python train.py --n_layer=13 --d_model=512 --n_head=8 --n_kv_head=8 --head_dim=64 --d_mlp=1344 --vocab_size=47913 --activation="swiglu" --norm="rmsnorm" --norm_place="pre" --norm_eps=1e-05 --positions="rope" --rope_base=10000.0 --rope_fraction=0.25 --qk_norm=false --attn_scale=0.125 --bias="none" --tie_embeddings=false --parallel_block=true --init="uniform" --init_std_qkv=0.0237 --init_std_o=0.00466 --init_std_up=0.0237 --init_std_down=0.00287 --optimizer="cautious_adamw" --lr=0.000781 --beta1=0.9 --beta2=0.95 --weight_decay=0.15 --lr_head=0.00768 --grad_clip=1.0 --warmup_steps=584 --schedule="wsd" --decay_fraction=0.697 --decay_shape="linear" --final_lr_fraction=0.0 --batch_tokens=131072 --seq_len=1024 --doc_mask=true --train_tokens=869600000 --steps=6635 --dataset="wikipedia_en"
MLP neurons of a small language model. Each row is named by its layer, matrix (gate and up: input weights; down: output weights) and neuron, and shows model dimensions 170-297. Each number is 500 + 25 x the weight over its row's rms, rounded and kept within 0 to 999. Numbers have three digits each. A neuron's up and down rows have the sign that makes its largest values positive.
Before each neuron's rows is what it responds to, as a language model described it from the Wikipedia text at the highest values.

Coordinating "and" in lists
L2.gate1224:447515497522550495511478451488494522521502513529472457465496510469460486444493463540480471522522519481518498504501517523541507524479535495525490453473478494494509502492522538525504471497507527511500495500488496448512495576530484526486484548522528456496507492485476511515499504490479478508479535463510544515467446476486517471477514505499531567475569523553482490463493520500514521504519
L2.up1224:570501507480561529468493460488519480514484495504508536537473472495449517520568487472489525488478509457494561496493497547492529510512516529477484484470491538518483516509514476463497521468483480564501487493478537471503516542517504510537491513485519501454526526526542538497524490531526509534498469509479538551484519500510524471490499509471519527494524500503525490466533545466473521465544
L2.down1224:507498469491476553533499511506511496503472511515535492478509512455493542514479472455509511523522511483503548479521467488541507509487469508529509503535479495504525505467487501469474518517499476530543465469523509481487513526508476490502484515500516498453549535519535495505497501477552546502456501531501489505520485474474523499507506520464502490541538536501522538457477487524468476544502

Head of defining phrases
L9.gate185:533531487473522485503455525505501499543483520479579446493511519542521501447458497513514519480489459541512503505501470493485472499510498498496533534461482518546541521476512461543522491476516518506527487486508526512462514484518467491541510481528503482469514512518525512516509495513523476502465497536508485535501482498524505507490470534439511472468461486496509521503546512465428518527530
L9.up185:501489509482488484503511497503502500504522505549507457488502488518447423519510494539499486447452493503504437507503491503499508483477482512483514527504501502505506512500485506530538525512515517576478510511459502480471517507492507502534527458525522515482496526465498481467512491522425508488478517500486488495508497493484512504506542516474490468528449489470480528518513495510507511536495
L9.down185:539483486507523489488459543476473532550505469465538486499480509543492502493506503493512514493520468458492511495505460490541454519517510490480475516524513502431536476499486516475541479495496502482508490490528478505509498471538530462499512528519485504474530531525497516521521485509486529524510522503472439543470464502540470488450508472486498518483527475513468488494458482454503478498498

Sports and activity nouns
L2.gate594:491484498528498506499468516500497494526470523509506498505485499478518507517506508527464521500502502479522485495483484498516515485490488453523497482462537504483521473512473476509502533478478495543500506557494479462540496474522496511478526487461502527521517524496451514513485512512494531480460519487476475498538497476446519508527509501531501518495533456504490540460493486503494523468475
L2.up594:478509441501530512448512489463507516527503479464491487487473462487480478554506491534463530473470482493502520519496478503530540487505507445535486483452548465507521497511494529469466544510512491544477535586456515482530505451502477528504517499466506548533455512479527500537489492536494504530493513477455505490528455456486494485536502513481499526490528490476479531511497514495448514518497
L2.down594:489501447497506553472507484494493478528461495502549523538496543510511506476505501478465483495448513485473473519526490480521485527498467488489476535484536526524525500494473535496514535480509479504495508517501491497502525478512515473495541486476493573479488513497519553516500476507474481550481524514488497499555460457518480500526498515519451524510539477467469495530481486525513521488485

Sports stats column boundary
L4.gate223:498500494512465482491538505509488464511485505494521463496506523490498528519577458486454545491518492487460532488467504498512496462482515508492541493480496532508519539504507465480508536491522500493574478563483493524552528470470491547477496534483458519536479483488485487483514486511528434482514486522515494474505508479491531549528483516492521481492512478462503476505496496471501503513461
L4.up223:489516491480499518466533468495544507522464519436509508519515486523483529494546499492463509467535489470451502493536509467485519507497519529470506504496475468520504491471488506487494499517482449488547484494530496509505558476465498515518514533494513486519488489542521469522491480472510484509531534484506515454489479539505518467504533506511515518491517507513492527499523500474511528502498
L4.down223:514534558475495471503485502500509476508465534497478512512531497564507504498492482506525541456468484478498542484495526509503475495512528503472499469515457523476474480468463486477491494483548471525526457480509463449487532465471514511543470500492490500463476452498487465541481525485502511445542536465529469514552475539470469500522488493461509508498495449519535478505453493501491509450497

Split-off capital letters
L2.gate545:519472515478501479499506495465547474478504509500462534520536495544477478512511543549463529517512495517478511499508484485531552512493504483488537521535496505522487498512503461455497482498507466513500494521465494486533478488465524466530506521461515494490501493510497499526531486487483466496510515495522474479492505489470479499517480513540519491484485488472470496480515514506481495513470
L2.up545:497480506522500467482495446513502508536511511461519511514487483495503510457507509516492478509500515540483488510460473468475514482503531504496473436519463471533551489479473483524499494509485543495468500504483448480507487539515497484492506519499518509521521502502525510493507420519530481507519495512519504471501554480486496512513530477493481520472514528493499506493515487494479480506521
L2.down545:509482509512533493476485456552484451515500481492546500515476487525537536530536487507518483493504517530491495549492465474515536509474477491480465510514525551523518497485504503521511510522524520504486486452503456532499511504495503525480509502497510507526494527470532510495550520502540501511498471548561488499500492459471472504503530469525517531467485516509494509523522521488508496494488

Connectors inside compound names
L4.gate862:543487495542501541485487501489518477454516482512542494498522517464496520462489500496498496513513489506515480486497469538504522489546512476561473527535480528519512496490519487522499540536504525511533508513511525473495501513485498484527510532524510448503501478528513490481512478479495503497512487536489533506514520486492541515495497533514486413440484532506496490517456484526517488511466
L4.up862:491500509525519557501460497465450504521496475521511492507490502513493518504475473440523477466530500500481516453429504484515514530525527507523483506481486488503478495504519509493491505528509479482512510492488465519467523529524507510534499493521497504493491529503503487501546466454493467474482495465492546490508464524463486540514476513508504503548536525532460487492500457486504511527505
L4.down862:525483532498546440504499505522526457514515494479507509485528493466524537479486474529523497503538502519456507518520457512522521473513490496482540482505519474521493523499510479509481463505556496465495462474527457475512491473473507464526486508470476521521510516519467500490504498501470468529500506537511458477531533510536527514450518520505481517546477488500505456532558532514497530491491

Elements and material nouns
L2.gate493:496492505524539509497520466536479498479522496537476483499467484522486487498541498486533481480524500481519534447478502487485470476523458508515481490500494504461487516497485506509536545536495532562528508481512477480498506529502471480493488521507506483477502529488499522488489508500479504496484521483533478467498493505521523509504495516490510505472533469551507478441497493474449518495488
L2.up493:533534467519530510534448442473465478547535497537472515510485509487500501495554489499522480474510479519535488509505486521533498469504487522503499473508480477485489482513467515463508470483479519518502483475524467549508514504495517494518487511571538525520509501488529517526542514503508480520519513499519462513494498449526460516497511550519501485482515511499498460480520515463533522449523
L2.down493:473500501513495556524494484468476517546508478505482494506473534501517502486516459531521496490519487516505523519586500527548521522501479549492480500497483471474523484527512465490544507487486502483522496511499447512477482489485526511509503516538522486500495524522504509500507498507524517512506465487495494515509526495533488498459518470468522476486520517499478455492516481474536507506516

Table periods and word-start fragments
L2.gate273:486461496438512537485484532525490502465555501563511478514526524504501492506475509505493498495517551481477496528491478504480478516532501455484519520517485504474462484523515512466532483513462472503505501520478530459535459506522487472516524475453514467493480481515477470491454547494525501521485528478492461522498490445468531531463483502476527535537515530487507540480523506499479498432488
L2.up273:492506516465448501509508518497513487475474513504476480469441444493449472503484500537485493488473555495507524511487466507525490482505490534533537498534509466465577481486490478481490504491500498451549517524467539474462481460499451461477526466463472491490478497550482459523537523484506478480503511485524487485497497494504502552523559458480527509529535494497498501493474523512492487494540
L2.down273:514516485482486520522516514496497488462471499516482462484507483505448487522474497525520553528520518511538499523484493478517466471475487506536496492490492470482528493525439513491489515491553419495498500496471518496492516483506467492503529497463490466464509488530477474482538537467479492471484492495504466489478485502520499507501504452537520505531560469480454473516494477532528445470519

Table and list delimiters
L9.gate497:529509500472493529540478515565510483508501497468537549491500484499525501512485445480521481496450531518500504505505456468521484529447522493506547503501497495551545489570499489501491523521504510519504492486512490520452490498478493490501493469465505481515478561464469491556539525544508486515530514494516511472525471483490537470510490496488546461493513462505484504512511503500471519485469
L9.up497:500453480515538472489486481483484488489474505507514497539463535459548500488529534513469474494484451474535472537541498531514480497493519480498529541513513510504469514505510492485495532507513542493541450497525485452502464522484562493489492488500499549471480501492478528524508510489427526499545532480495517471513534499520564508493483504513493560535534473532491527520498448472530489514500
L9.down497:502529475484510493480493499494503533527512495499526500471475525518509512469494521446535499486490495507529513492490488482505471508564510526535504508500446466497516548480519507456530507478489523476483504501511514514449547525549477506545531514526533485533554500540505499455506488448498509505478478521492514549509513492518500475530489494492551491507471507515533507488528526523513506506497

Sports listing context
L9.gate807:474458490486476516517540514459458527497489457492495454544468500482501540503476514486508483512497496509521586475446487508545495493518462502542517522477483488461515493509501507512469490507552534476532502493467515520547490451484490462495530483506492512515458499497525515520494505507518462443514486530492534504497512480494517505506514510479481486493553507515518481486491547449522545464511
L9.up807:493497449502530503476454501500498515510503466473540475515497518509457492506447473474464525584474511522467506527481495477502503495489476475480524523492505462488485523486517575509514485517474492523534500516494472508516502505555459508506528521503503480555514507541509480476484531502485487523529485496536509527484494488502503490481512533511511484487436479503468510487463474490521501507505
L9.down807:503463493469455498497440472502539510454461508478549483523508490481496475478480462528489500525515526459482510521508494507532529562500499540472496506553506446478508456528498526519503541487496544515507541524522478515514498511482505499449465527528498499539503487526496496499508515529504480457537497529552489506530534511506507540457503540505506517507529507495471506479528508532535500475485

Award "for" complements
L4.gate909:486505499523487489471485490441512535518483488506494472468498502509518540470507514525495445533504523516511483514502473534530507487499529501574473519525492518477463529459463513534498512475516453456535467529496556504503424506535479498482513500507474504527503477499533523444488483496507542504523536517545516513488480504491506494502471498460511526493551512483515529517494509540533483526538
L4.up909:511453514523516493492498510472486525525462517544498480507514473514490549515502519486510403523536497518505482488482483470486492483535479451463520539452479476550522508505507536509467519525521499472524470482537494455523459508536488521496523492471502429524470527494497477479518482460572508515472489524494507487507538502496518523460510535476491524505473478521505528493515448459544451497510
L4.down909:446474504477491510523537443500471513472493516509542458487519464510489530515525496514498500532520494502522488476488450495533503525463497442514535488490519512509490524484529481546558517469453511478520462570493500530480522506521530486445494524523505498500506476467508533512497478503472476498540505489437515467461478488520507466471499506511476480518529501528522490462497493510474498449500

Connectors inside named entities
L9.gate803:511509461482501481532514524534495522481524458543524523547494502511563535486521473534476521501581464483519512496477530564485463537522480461513462511454527497504527519492480502502504526490496547484523519488479529498473510493564484488497495454481511480536494521497455474507492536471429513492521491513471454474441559513526495507468530523529505489493438528512510554514477530491524487508504
L9.up803:462480462551479470495509474482510487492505505503517505488491523478489485518502491510490480470513516495461505569508521494519473474475503491545532454503523487525436491485516523495492473513450526477536482486520509494461467508502512516434479503510478489539505534510472526512491508533456519510521506512485470473490486498481495530537459524466517442499550503462492473538506527456468490480477
L9.down803:539519462508518509505502529492474440490499452539502505466504465502495536528454502499491526509514479497485495519504456504522460499526491499487513506505511506505510494480466501486496484491478496516480492473496540503483543484473474507510510530491506536489483500517543528504531503480533493496496506519526501491488466551493503473472485489462496516497453456540487518508454496523529496464514

List-item separator commas
L4.gate395:466527501458447556481480486544510519474483473502441478493537471536508522559471518503496512543470514492514479510491474508501526486471475492500458466525493511526517454520501503482475516505446533466460499520524490451525557501492497508498475507526464489457536479466518467508488535522499496506502483485499493532536522470533464500514478508521475521500507507510480520508481517489481481476528
L4.up395:444482509470502514470494498472519530488516486554513529530509496510462530496507515490479474518538514477506521506493549485496528459486506498545472463475538501510491534542539524505488581514499482471456485517509442477513538458523530511513525502500525504533531444537509513507475484507475542478510514455565495493481517508477510481527480495532503501519536522485483520485490510517493481502550
L4.down395:480482497511531522490530506478504491528527502498505494529500441500503476529466494499450487514516480453472501470510527486559522510505522488494493529480517489488502548463492503483522481521486536512490470502551443501515472516524476475500523496520523456529491502547493453518482512484504489503503473505483481474514481509471479482460492488510546474501506489474485482453484503465482481480504

Name onsets and possessives
L9.gate476:478567492467502512486516531547521489495538516519512523509450513467518497486506525517485467470557512487502507493522461496473500504505470507486499492481442493541480513491506490534466507496502497512487504487495502537466527478470523536516531545465472479493489524486508527454524531493474527488509498466536491495498439509515488464477508466520531529540485464491504521514519498517482512561478
L9.up476:464474503471486494508540514511502524520492525483471519496514501523525475481510555539434512493496501507487491481553528506466463460507518514500504527431516500525473473513531515455518478486478509537496468542538536503518492523535499501513468516491464489525522513491510526476457508546515515483489475491518532487487453487462460490528522470463487547495497531510520475504507505512515508480514
L9.down476:510501549455546479503491489478500501499508502548478494452525499515513488467527486490517489498515452480469492501489512513503499545508495509516507495551540511489499512520505499518473509482467503520503510490530509511498508509482455480450457523460493517512475512560548500472523507492531515525514487491521498501508481453503493502501498514473514480512459527509514504526498474494523553507508

Pairing conjunctions and durations
L9.gate1171:547478477530539498492535523521503504494536572496517461518507482512514492514540480487501465521487484550497534502476489472495500463512502525469483479478521556503544477501505519513544545562524454490511474485480492526479484511525521445446495500504496436536504466481509526475488465514512514545504504519505436542492475477479435470510552479497511440487518506483492480518483479514508436467500
L9.up1171:510480462459502481494463486459490468499498533537531490484469504494511533449497465462491519551498449437491516489514470513469514527515531478494503511507486513491477486471446512482492558503559468480513516549489566481524497495532497468483490455528501543471507481543457502510477442465512541480481490534488494464523485476471488492530480493510498504502526456467500502510534515476498506494489
L9.down1171:472492552490490469467504503520476488497472457516487547524516498508479507459481515474484515496546473508531497500480506560465510498510527524496508481515523500463467500507512511495515488519499471504468500517538503502463523496456544503472503508520483555499477513440520512512491490517510498458515479514548478501503488483461496476486469509488528478487518512504515543493465503484499540487498

Role-assignment prepositions
L4.gate1204:490513465472503487535494518525466500455511504528503461505521500496499506472534502496499529461517503519448510460476464498454508504507473495471514536520509501526506486489473503484522531474489529499500458522446452516484560544513516483527478483526528494477466526506500512534454492519434476517476493502507502525499496509494557496480509519474510528538496505476508547498509479488481529530527
L4.up1204:492462488473509471525496550523486503496512534499503493481491482431538489501472513503487518478522475535482489478495483519464509441534525486470497480496510501485478484523492425487472481458508540528506460535499525545471513476504517516477488479464464511488495500489505511522512507514501518475451501487497497532505493534495538528514506509483429495473532443507474470492506488463461488513490
L4.down1204:513539489495469483517488487499510514469479498572526494518504498486520493488447496483502479488473517494534425492521473491477509505493536487507454475499515504499504484466511504484550499472485522527499499538510545506490474489533473494506471475519488463506482523527519519479527530473509488483526480503464501489545525504494471523502504465474492509476589491519457471502508475481489481484516

Word-initial capital fragments
L4.gate707:539506525522483489454449528505532509462507483513500529516503519528522480499510484517497522477480521502533463453487478491493519450524493481468503475451455490518525499470512516518491527553499528543478487531491492540516489507502493550530486557504481442499505475538481500494561511503520482512504513500526517473478474529515465495523498552460493513512488498485558500534508494515495519489499
L4.up707:542509491504519524431522467519539488480484465504523546529524462517471500498492501502499500477463480491507493479474473521512488504506491469505468504533509504506482465489537495483493496487530450481518484451489471476467481484456511530512487500505533526517477440529496496552503513505522487523504487504502487469512502485496486527484531509471483528526519505505524542500495477476490496498478
L4.down707:490494501507484530496490529500476531508462503471523457514509547521467496501483529492515507530524513534535517478476506488476473503489491487499506495514509525521498477549495549490530497495497501523488496527506517505512479487542502508510502509489490496490486519500504502516511493521470494510487498534533450500463508470519533497524489511543528490506456482524456475532496508500512490516494

"As" preposition/conjunction
L2.gate1132:540499539499525510469533493493505516491510510473512507502455477523524497476496505458463523482467505459471510517497498509488519501531519502474480506504569501516513490539477490489532535464486475475489523500553503490546501522517500510506455463487468483522498464527506492429487512467462467470477497473486500493485552476493504519513477539491522523515512521490464490507503501505504509472512
L2.up1132:519520515471530543542527463486501466481456477490549522511546517514488498491482492470499501505512529519471515477534450509470455513514472494483498513508511545489506541457504499520494506488520491487461528499481505465528487555469499449536473489511489447503503467521495479502477496515497516477489515477450534530504505491497521477483470504509523512491510538495534499517499527541490463452477
L2.down1132:531486507456508467489533525431452536445490568490482478497462477478498486491453514491492549488509518483479476522497501495442521519517543486465473507508547497506469490512494494464519535514508473493520510477521488529517479511504512540519469501478488466538492501468516476469443550496483466489486497492497455488517545514501530496491454514470504516527483540504507488484518480529489492499507

Clause-introducing wh/that words
L2.gate149:544546479451534529502465522471486504550479435491506518546489519517455562523519495512485529490473515493487507488470499533489489525524489485493502471491513533510489509517540572515491462526517457513486511508521516485518517497491478518493471483500527484508528501473471478553549491500507470543439518482475505531525460528533488469538511534498484504526501512523499536513494538450474502545476
L2.up149:552460489514511518493499515444471517527534453485506522552501544486486559528516489510514514478495487526511494481523467475517505481501493495475507481499523538492449473479526506491506461466497473517496518515493512520511518512516506525451483510457510508518503529437496437513541499484501482523456486480509478500532563520525461512500504568502509501545526507484493488519523494471487455478483
L2.down149:541479518460515504508480485490505488506521472485527491535501527498515538518553505481450550510455531537529509481525479542522458532482485451474506459480516524506479482492499515473509526505498483501490488550477557499502523496484479494497494457495452495528490502507485459510563488449502496518446533493503462544511481511521497518496480495508497493535496537513488530475505508503501460541485

Numbers in table cells
L9.gate762:508528515494523495528475547458508515529528433458514494528514517549492497496522462527491507478463502541537507525452531484518533515486514515517485495469528524482495494501507505475510497531508527503513510506464467485514476459512467490496487524489497506505465500547495519524483489519454506468512547496492492500501481560502556502464518465536557467502495494520487499509467494497472508457482
L9.up762:444499506464492491482506500452496517477494468472475459492469533512494485501508514492460503505465497491551491486484470559538438542498534513506507534558480519497550534510497511567526491498473516529509497492555497540481495451508505504474543477498459487501487484527481506519520532526526491515499492493499514508517474526487483517490496495487520455511527519481498530483513468487484506490470
L9.down762:525472516485508483475532479521477493470541459477462575500516491496475501464502484489505523523471468467499491487520522477477511480508468502472511462466506514461488509538513492461477516483533437482486503499510510500535555483517489490540487502468526478517459518471506492500498449483459483511519495522504517467536528481465518478534512491511510490519510488552482487506494531519495515532492

Main clause verbs
L2.gate888:463508504515511525527506487514474481476456520504457498529522519491419537495487470519521489493509521514494509516472468509531510483508480534476513513487473541515477492545487503507500497501466534521497501493478507516500495479483488477485518534555467484500545522496496473436523544505479539500499512512523486485498507506495480498451506510549541486500528518496515494475491486504468459511434
L2.up888:514502519507473515499475507507534478498516524483501460456511522492496581489520467529526517497506482483518494510506480519494536478536507507477465498487499527499482485513527507502488504502490538529526506477528522517493538485534480495494484519540510514495498500482535483510529499510515523506530519509490507513504452501530509537479509502506540550478546483546503516501506487479495483519523
L2.down888:534526511500495499500459499480510482469498509481496488483516529491493570468529462513517515504546493523522462480451518497469527476524508505483454503498467504483527502480448536508480475508491510523504484502531547523501498507542459469470494525513480477514509500499511494497509499496516520522526535513469502524488459541516496516475519505526554538487492502526494506514492463490521480501517

Mid-phrase connectives
L4.gate163:512489514507514514471496469523511471466500532466498511511460467465481479490517503466509500474469492520516509455456486485514526517534487475467475502484440554466489497493530509512486501517460454474527483501522533488476476503495514510507490496486511525529485484551451516428513478441522516504535494511500550512506540554487486487458529488471491480489493491455509524511470451478482479462463
L4.up163:504505501496516466530470489534527495487457487501543513478529512482508525475493477501444517501502538498479496496446490492490490533529508505513525520451480486487486532512511509514501511472485505493517484493565492483523526489537493505447498502497532491461522561528481482477492478504495514544495503527492476473517507486463483495481530466480518489527499484519501525499507518521468494539509
L4.down163:471524493469525487525503486496512484472476499540448521464521468530484471562506494458475486486495483465517543442514507461521487534484504498499551526502522529509508471516472518506512483461522506508512517492513497498489490552487530494466511479506520501521503483534497507481473467493541499488498523494514495505488455529486522453490499453480474500499479448510523518493511493506493513497470

Infobox and cast-list connectors
L4.gate600:559477524486539517504517474483519510485496489517451463512480529477552497469529458511487519509498523540509498491512482509498510531518502490515496510494515514499490514483516451524487521529528518512472498489506509485495526484539507477452473481503490483487524488487482483511475546515458466494518491485511524536456540535491468440479472484515509470524496486497515513540501515516539517484498
L4.up600:531492473500562491520494460504469508446470453499476521505520545472530506496502507501486500487461502466491492505502525473497478542495498464540528512541533509522478443469509450534487497527508479493479501504482448513526457490465531466459500522514526453473536490483494516476466492510543461541528474458477487515430532521490483468465477557500491483502453529502511504495458534520479481468463
L4.down600:484498529493490545518464488485524485511473496544504510453481499514526520485506507530477519480438475507515458516478513510479506554490496515450510470512484478491539529504462506529493475512484478524461527471484491534488467482492524487490483476456528506493471523495496452531444476484482473514506528476472492458505485496469529472503487487459507513510453503520504514491473499509469502464475

Verb after conjunction
L4.gate1305:498479524485527488477460506477566509516499519524530532492578482476501505512516498541523478506522500510448527447499440511542510467523507510468525497521488472479543523491465507465509504517524482492449511499512537517460456489473507461513525508510511514458482498572477471513483496512540531481525517483489563489499527480529500490514476469489473492538493482490523503493486463476522491496440
L4.up1305:531438512440506530510493460500483475522506494520518501513545502511505526512502492506461484486497553530528541527491511459518491477542502511524469506493490459535492496488507527482512482481488459534448489491506543529539509500478527487528525492511502483533500505466516536472515565502495468466530498475514469459505519516498497490498540452509471509479465522492510476499490536493497466493510
L4.down1305:500507506466490489533533466500497505479518519498500511475482485487444513515534476495497498555500491487533511506502511534509527474491540475490500462519505481516502518505456489515508508506490490464461528508499559555546502509512502546502547504542471506486468511564522472443482488483487528462495522508492491489492498522509495499516545461473479483481489524510465522517477485483496508462493

Before a role or name
L9.gate312:510534506484476513475489472514488480477507491466494513503485495567519522431523483514439532485465497479529482477507485493498516522449526492513512466533495512531517440480504504508491494530549484496492501479459550531547505510451480492500503502499459522484489482507532467492497498492485502515485485491517512485543498476477461506510450508507494473513507493496486521515545556504492474512467
L9.up312:510505494473504491510541527474500480530485453481464519460514519499517498505491553479495521470477518469475521510491501521464559468492504506505493430494487529525482523479540533515488492490514518478466507513508547504545486550476487533488496488498513534489497489511535518527502503457490474509499439528472499462537469500471495522514470538511533451467486500523516544558504532494512507486492
L9.down312:539496493493507522490546559522487462459481494500467507469499508535497487464474489496470511517464524483481526516520485505503528493500497497529509516502534498500490506503528493524492471496508521492484502486498476526548515492502492559515473485549506528489512491494519506513492523465509497517522439498499521453523498465525486507518489538519477481498479508516494483534540521532551534485511

Year prefix tokens
L4.gate755:483481503512464491523486489479539465522476520536528520511506514477503546522514479498508504510507488497467499511456469494515483459501508528500507505538537499485517525508427521509503515533523485521515504482487495524509505533515498480520494487514509475450473508473510445524540519553445532472498550471500486502508519444467520486492527567477468492502439491479470466487509476479461467528514
L4.up755:497519512511504499520487491478523486470494468516469500568514491507463509506521493488464471520487515464502535471483509543517509462520458523513426515504488530522470443520474498502474497494501487519537517509516500496519462561467528499495502512533438498429481537511476476546528496498479504463465517481491474526506522493516451470489516499502469524551489507470501514503505486468532465501544
L4.down755:499510502469514528481525480460516494490478472485486504514477472497486509487519533500516486511521461527510495545464511460525588480534488511476490528492492509493493495489529511482495514500511477511533494484496491518496510474469562501523450481547511497514499535461506551500500534502497512471466505466503463496499500464504525493452522491479522478538511536499529486491471501487541509485509

Coordinating conjunctions
L2.gate458:491509521480525507530531488496532487538508505479518501506507481503495536527473469515502512479507479466546537494517502507519471491497503470538522468517532520517521506495580531485518529496461515494521492523488497489474525531444544486491518478509528479499489465515544463477511450489534502496476484498486491513524487514510538497530487465513546536492505509492554479534514574533531502487498
L2.up458:508534503462547504535468521501486474518494509493496531508509518493464542518495483497526512469463496468545548487519507504529517544501510478544494479520516510497500483499504517535556511488492514478501484480516479472503506541487559472484510489506553485504510462505467462504490455474507514536473488497486514510516464558483553502480518503481506547504539500491516495487501561531490486497467
L2.down458:513488515497494473562519462512488474508489484535535500520504524481486501500510494459488542476508464483539544516513513489534529490475499488512486521525499498480543517488500509523533520556501483511544479509490516508461483470509514478485519480483502531521519475540516496464518483440527538485472475506476506506526509486506521479532488467502513492486508505507510517503513493524493472518485

Before phrasal-verb particles
L9.gate40:503547493528524498486488504491477513439506522538507468459484471512472502535549510552518500469500482530503519494445485506478463447517528485481481519499517488516488504529536550477566515511522485535453479488518549525472473482445484478467488530540475515505485493492486476488487487503524481472515498478470469482430487480519489487536518518491530475500548478526512467501506543438549514529460
L9.up40:541509505513537503516468487492508513497505496527504495534509447514445472480495499510496468517510494508493525522492497467510532478509536517461489501516469459484477505507532521485479539490507527505516487473467500530527540506546464520497547486470408442509500543526493506505477501492526489483515504529538542486530497529508498495483533532487488483502481477471457506506486470461454499538491
L9.down40:472495526548507495469519535457486552492513472506519520513486501511520563529542442467530467524474541484488531499470499525510498502511532479467510524526509539507504534511502527537527441466543504494516464490494560509519490500536502512477495514499490463497451520516502493499505466551455468511587523481489450512475500514514508530425507493515481494491473513537496481491512493513474514498494